Weights of a small GPT-style language model, trained from scratch on English Wikipedia.
Size: 13 layers, 2 heads of 128, 9.96M parameters.
Training: a variant of Muon for these matrices, 675M tokens, 4493 steps.
MLP neurons of a small language model. Each row is named by its layer, matrix (gate and up: input weights) and neuron, and shows model dimensions 160-255. Each number is 50 + 10 x the weight over its row's rms, rounded and kept within 0 to 99. A neuron's up and down rows have the sign that makes its largest values positive.
A block is one neuron, or neurons of one layer that tend to fire together. After each block is what it responds to, as a language model described it from the Wikipedia text at the highest values.

L10.gate121:49 66 43 36 43 39 57 23 51 45 44 39 70 57 37 45 58 64 36 53 56 52 46 59 48 68 39 46 38 66 52 44 45 47 52 66 60 53 65 52 50 34 58 48 46 55 46 53 50 52 55 62 59 44 48 53 36 45 58 48 61 41 51 67 32 49 46 63 46 53 41 26 58 59 53 71 39 57 37 47 51 67 59 58 54 44 51 58 68 55 60 58 50 74 31 34
L10.up121:41 34 46 39 15 55 68 37 59 57 74 51 36 49 44 54 46 54 54 69 52 34 52 59 46 44 38 56 37 59 40 59 42 38 58 54 42 70 39 48 51 49 38 51 40 46 67 43 50 52 53 58 38 44 51 49 55 54 58 39 51 39 53 45 50 49 45 50 50 26 46 46 69 45 28 55 42 47 47 29 56 51 53 55 72 29 36 73 52 58 67 35 53 52 59 51
L10.gate149:32 59 54 53 57 55 59 73 49 53 38 54 42 43 62 50 38 37 50 67 50 62 50 50 86 43 34 66 58 44 56 39 63 55 55 24 35 45 43 57 53 42 48 44 53 41 47 61 56 64 32 60 54 59 63 58 51 51 67 53 43 20 53 51 50 50 47 58 34 38 50 43 72 48 53 38 50 42 29 55 50 50 55 64 47 54 63 46 58 54 50 57 49 67 50 57
L10.up149:37 77 44 29 66 44 48 54 50 41 39 47 61 41 49 53 42 58 42 52 39 43 57 56 54 76 64 48 62 48 57 32 55 38 35 54 58 49 65 38 43 47 39 41 43 37 43 64 45 67 65 44 57 63 41 47 44 31 63 51 46 45 39 63 48 41 61 58 28 48 59 52 69 56 47 60 51 50 51 33 49 35 51 47 45 54 47 53 56 46 52 48 53 46 51 56
L10.gate303:43 64 44 53 30 58 46 43 38 39 42 52 57 61 55 46 65 68 39 60 60 43 64 55 38 43 65 52 60 67 50 55 59 55 44 40 49 61 24 40 39 53 39 53 50 54 64 43 47 75 47 51 58 58 33 41 44 60 42 52 34 57 56 48 28 60 58 28 50 38 56 61 38 43 27 66 48 50 46 54 50 61 58 49 61 34 34 52 47 57 60 62 57 55 57 49
L10.up303:51 58 54 62 61 51 45 55 38 40 41 61 60 45 51 59 42 53 47 36 43 44 48 52 39 46 56 55 41 52 55 40 34 61 43 48 58 49 72 49 37 24 50 46 42 72 53 52 37 53 43 49 29 41 52 56 65 72 68 50 52 31 27 50 54 59 65 50 54 40 32 44 43 48 44 49 50 61 50 61 50 49 76 42 53 57 54 54 47 52 54 60 59 75 54 45
L10.gate350:43 77 46 61 52 51 48 53 45 46 53 59 56 34 47 44 59 46 55 66 56 57 25 37 54 55 44 47 56 40 64 55 63 55 47 52 65 40 45 39 44 46 44 50 21 64 53 50 63 48 57 58 66 58 51 27 54 56 50 45 62 37 47 32 36 50 60 41 69 35 49 53 57 46 61 44 54 51 66 52 42 41 63 59 45 40 49 47 44 70 56 65 58 57 63 54
L10.up350:49 50 49 68 39 52 43 52 57 49 59 43 52 57 41 35 38 49 56 39 53 63 40 59 49 35 58 60 57 33 59 57 46 46 58 57 45 52 40 41 45 55 59 60 52 66 69 47 48 62 43 49 67 64 68 45 34 49 75 47 33 46 57 53 53 80 48 47 47 39 46 34 66 71 39 35 62 50 65 46 58 53 33 42 37 47 61 46 43 48 44 61 51 54 55 65
Description: Second or middle pieces of common short words split oddly, such as t|w|o, m|ay, shou|ld, wou|ld, c|an, h|as, especially modals and "two".

L7.gate170:65 66 60 60 45 50 38 51 49 58 64 47 53 47 48 38 37 48 47 49 68 51 43 57 48 41 70 41 59 42 55 54 43 45 66 64 61 46 57 38 58 52 58 65 48 52 46 66 50 37 35 60 61 59 43 48 57 41 48 47 50 47 52 47 49 56 26 30 55 65 67 56 66 49 57 49 41 54 38 54 69 49 70 50 68 56 48 58 42 42 52 58 57 42 50 42
L7.up170:38 69 58 54 42 61 56 53 49 37 29 57 37 42 44 37 58 62 62 48 58 57 45 57 57 46 52 52 42 52 62 42 39 67 79 54 51 53 50 52 64 41 70 30 54 57 30 49 44 47 57 48 45 57 66 39 43 48 74 48 46 53 46 42 38 51 53 50 40 48 37 37 49 65 56 53 49 72 41 31 59 52 45 56 51 53 44 23 51 49 52 30 60 22 56 58
L7.gate175:65 56 41 60 39 50 47 35 45 47 55 31 48 56 61 67 53 40 51 55 45 53 52 53 64 59 48 42 60 48 54 33 54 56 37 30 63 59 54 29 51 60 50 60 56 40 48 47 22 31 46 35 44 61 37 48 72 53 63 55 44 41 46 53 59 39 45 40 61 60 48 37 57 39 65 44 72 56 48 55 46 46 80 60 71 54 42 51 29 63 39 61 37 40 47 49
L7.up175:45 48 35 44 50 50 65 46 52 52 60 49 28 65 43 45 47 57 33 38 53 50 63 59 46 46 51 58 53 61 65 46 52 63 63 36 63 42 39 68 36 46 42 44 48 65 45 47 53 45 49 57 62 46 82 59 64 35 55 57 65 62 61 33 56 39 58 55 33 47 40 54 61 42 50 68 44 40 32 61 52 44 65 50 42 55 70 49 51 62 56 75 39 54 64 52
L7.gate402:31 50 40 58 47 55 54 51 40 44 42 68 41 47 28 65 58 36 59 32 62 40 37 66 48 37 36 61 59 53 55 44 66 51 46 40 24 47 47 50 41 53 54 47 67 44 46 60 39 52 46 41 60 53 80 41 61 38 47 53 62 50 60 49 34 58 74 39 70 56 39 59 39 47 61 55 58 62 59 45 44 48 44 48 54 38 50 49 47 62 59 55 50 66 54 43
L7.up402:54 54 27 61 24 54 55 45 37 50 46 72 56 40 49 52 42 49 46 38 56 72 50 61 40 46 42 42 42 47 33 42 77 58 42 39 48 50 62 52 44 56 44 28 44 53 41 49 40 55 55 50 63 62 59 59 45 42 59 48 71 61 57 50 51 64 68 45 57 35 43 49 55 56 50 63 47 40 53 53 63 53 21 47 63 47 41 33 54 56 32 71 44 54 45 50
L7.gate439:62 49 66 64 41 53 51 69 56 60 46 53 36 56 71 48 41 45 42 41 61 53 41 47 69 66 48 55 53 37 59 32 50 62 53 41 37 64 55 56 49 55 57 42 44 50 75 51 45 42 59 46 69 52 40 41 51 45 63 73 36 48 57 59 47 55 53 48 48 36 48 44 43 60 38 41 40 63 69 63 40 46 57 48 53 45 43 53 50 44 46 65 66 60 31 49
L7.up439:46 56 47 38 64 61 47 61 61 70 48 47 46 57 44 55 49 53 40 57 47 46 61 59 50 52 56 46 58 50 47 40 59 54 61 43 51 48 53 55 63 50 56 44 39 41 54 44 70 29 57 39 51 64 56 46 38 33 47 32 45 46 43 68 50 59 46 53 54 67 65 33 42 78 40 59 61 46 70 61 42 37 52 41 50 45 50 47 45 48 63 49 36 34 47 53
L7.gate450:65 57 40 51 59 53 34 46 52 69 71 57 52 43 46 73 44 66 57 47 49 58 31 44 40 68 50 58 56 38 68 33 43 33 54 53 50 54 65 35 58 52 43 57 44 53 56 50 36 44 21 71 47 51 60 45 52 43 66 48 50 62 56 36 40 58 59 61 49 50 57 48 57 57 42 69 63 54 32 59 45 58 45 39 47 71 46 47 59 55 30 45 76 60 42 65
L7.up450:49 59 53 61 42 70 38 59 44 57 55 33 60 45 36 39 45 60 52 51 38 53 50 36 51 46 39 50 61 59 46 58 54 30 56 51 58 30 61 51 42 46 45 48 58 73 44 48 40 51 47 42 49 47 53 43 51 43 43 44 53 70 62 44 51 43 61 52 44 46 56 55 47 39 64 65 52 64 47 44 61 29 52 56 67 51 50 62 66 46 54 55 37 59 40 63
L7.gate489:37 34 42 49 33 42 73 44 54 66 56 33 65 85 36 59 36 42 55 56 47 36 61 61 62 49 57 35 65 49 60 40 52 62 53 39 61 60 34 37 50 34 58 51 61 62 48 44 41 70 38 25 58 36 66 42 44 42 47 45 51 71 35 53 52 54 64 63 45 39 50 47 51 48 48 51 53 46 53 57 44 51 51 43 53 48 58 54 52 59 52 52 60 43 42 33
L7.up489:59 47 55 42 55 57 58 45 80 41 33 18 55 57 61 55 34 58 54 28 52 51 58 47 52 52 54 76 37 41 49 32 40 50 57 52 44 50 51 38 58 42 41 41 46 54 44 55 31 38 68 52 50 45 48 40 51 50 57 62 51 49 65 46 57 60 45 53 48 63 69 47 53 58 42 53 39 39 56 53 53 49 36 65 52 48 58 39 50 41 38 64 48 63 44 50
L7.gate500:38 36 63 37 39 57 53 34 56 60 47 65 65 41 57 39 30 45 54 56 63 43 52 52 52 54 54 54 57 62 55 37 25 52 49 50 48 46 56 45 53 49 57 52 46 55 32 52 51 50 35 41 68 48 66 22 52 72 57 60 53 52 50 60 48 41 45 58 49 47 48 49 53 47 49 61 57 59 51 33 63 44 61 59 44 53 43 49 40 54 37 43 66 57 28 48
L7.up500:53 43 53 62 43 40 52 59 59 47 54 40 65 50 61 48 50 42 50 38 47 32 55 38 55 48 46 43 59 51 50 41 60 29 35 50 53 51 47 74 46 49 48 56 48 50 60 45 42 47 38 47 60 48 55 53 47 67 30 62 60 55 36 57 50 39 74 57 53 43 65 55 41 56 50 55 46 53 50 57 56 41 40 50 50 58 48 48 63 49 34 48 46 56 33 56
L7.gate520:57 42 52 54 54 55 52 66 49 47 49 39 47 44 46 58 48 45 30 47 59 56 33 54 47 61 54 53 48 32 50 49 46 41 41 52 46 46 36 66 61 68 46 32 57 48 55 49 55 48 38 49 68 39 49 33 70 34 48 26 68 40 68 52 48 59 51 56 44 48 42 42 56 64 61 58 66 59 46 63 59 57 37 51 59 41 39 38 58 44 66 63 51 52 65 41
L7.up520:37 59 57 49 38 46 64 66 37 52 51 56 48 36 53 45 49 52 57 61 46 59 37 61 78 48 35 47 31 49 46 69 59 63 40 55 45 44 56 50 57 65 59 55 35 52 48 66 49 35 60 28 39 53 40 66 52 54 55 38 48 60 65 44 35 53 57 51 60 43 47 52 59 42 56 67 49 57 50 27 70 52 38 36 36 45 61 41 43 55 27 45 58 54 43 50
Description: Word-piece tokens in the middle of a word broken into odd pieces, chiefly the w in bet-w-een, also t-w-o, Mich-ig-an, ap-p-ointed, Nov-em-ber.

L8.gate306:40 36 56 67 49 40 38 54 52 49 47 51 55 44 48 42 61 59 50 46 47 59 48 30 49 40 37 38 40 64 71 43 56 66 46 50 34 54 43 50 58 46 44 55 47 84 38 46 46 61 64 53 47 37 61 59 32 71 40 47 55 39 45 46 35 55 49 48 40 47 47 75 50 59 53 38 74 45 53 43 41 43 61 54 38 50 46 43 47 58 55 52 58 43 49 66
L8.up306:57 72 63 60 53 42 50 52 53 44 40 64 31 56 52 55 48 52 30 47 48 41 60 59 55 42 40 37 59 50 55 50 56 57 48 58 47 35 55 59 48 68 51 34 38 45 42 62 56 60 66 46 46 56 53 57 67 60 41 52 39 38 72 49 63 75 59 45 37 52 43 48 68 53 66 47 52 59 47 38 48 67 49 24 50 46 68 53 46 25 56 55 50 54 70 54
L8.gate357:59 56 59 64 46 34 80 53 53 53 57 44 59 58 52 56 52 57 48 73 61 70 53 62 38 70 43 41 49 58 30 47 68 79 56 46 57 52 56 48 41 59 68 42 44 54 47 62 44 62 45 58 46 46 55 62 41 54 63 68 49 48 47 54 35 57 37 60 62 61 36 33 59 46 54 53 59 55 35 44 50 39 39 55 42 40 45 46 57 37 49 47 32 30 60 51
L8.up357:51 33 63 59 32 54 40 57 52 56 57 51 37 15 60 52 31 45 58 32 39 56 53 65 69 40 63 51 46 63 59 40 63 42 49 44 67 51 53 67 46 47 48 44 54 51 37 51 40 49 71 60 40 41 46 50 39 40 46 63 51 65 61 60 39 49 59 71 65 66 41 50 47 51 49 36 49 57 41 54 69 50 51 39 56 41 36 65 48 44 60 47 61 41 64 52
Description: Newlines ending a markdown table row (after a closing |), especially election-result header rows before the |---| separator, plus occasional mid-word pieces like "ear" in nearby.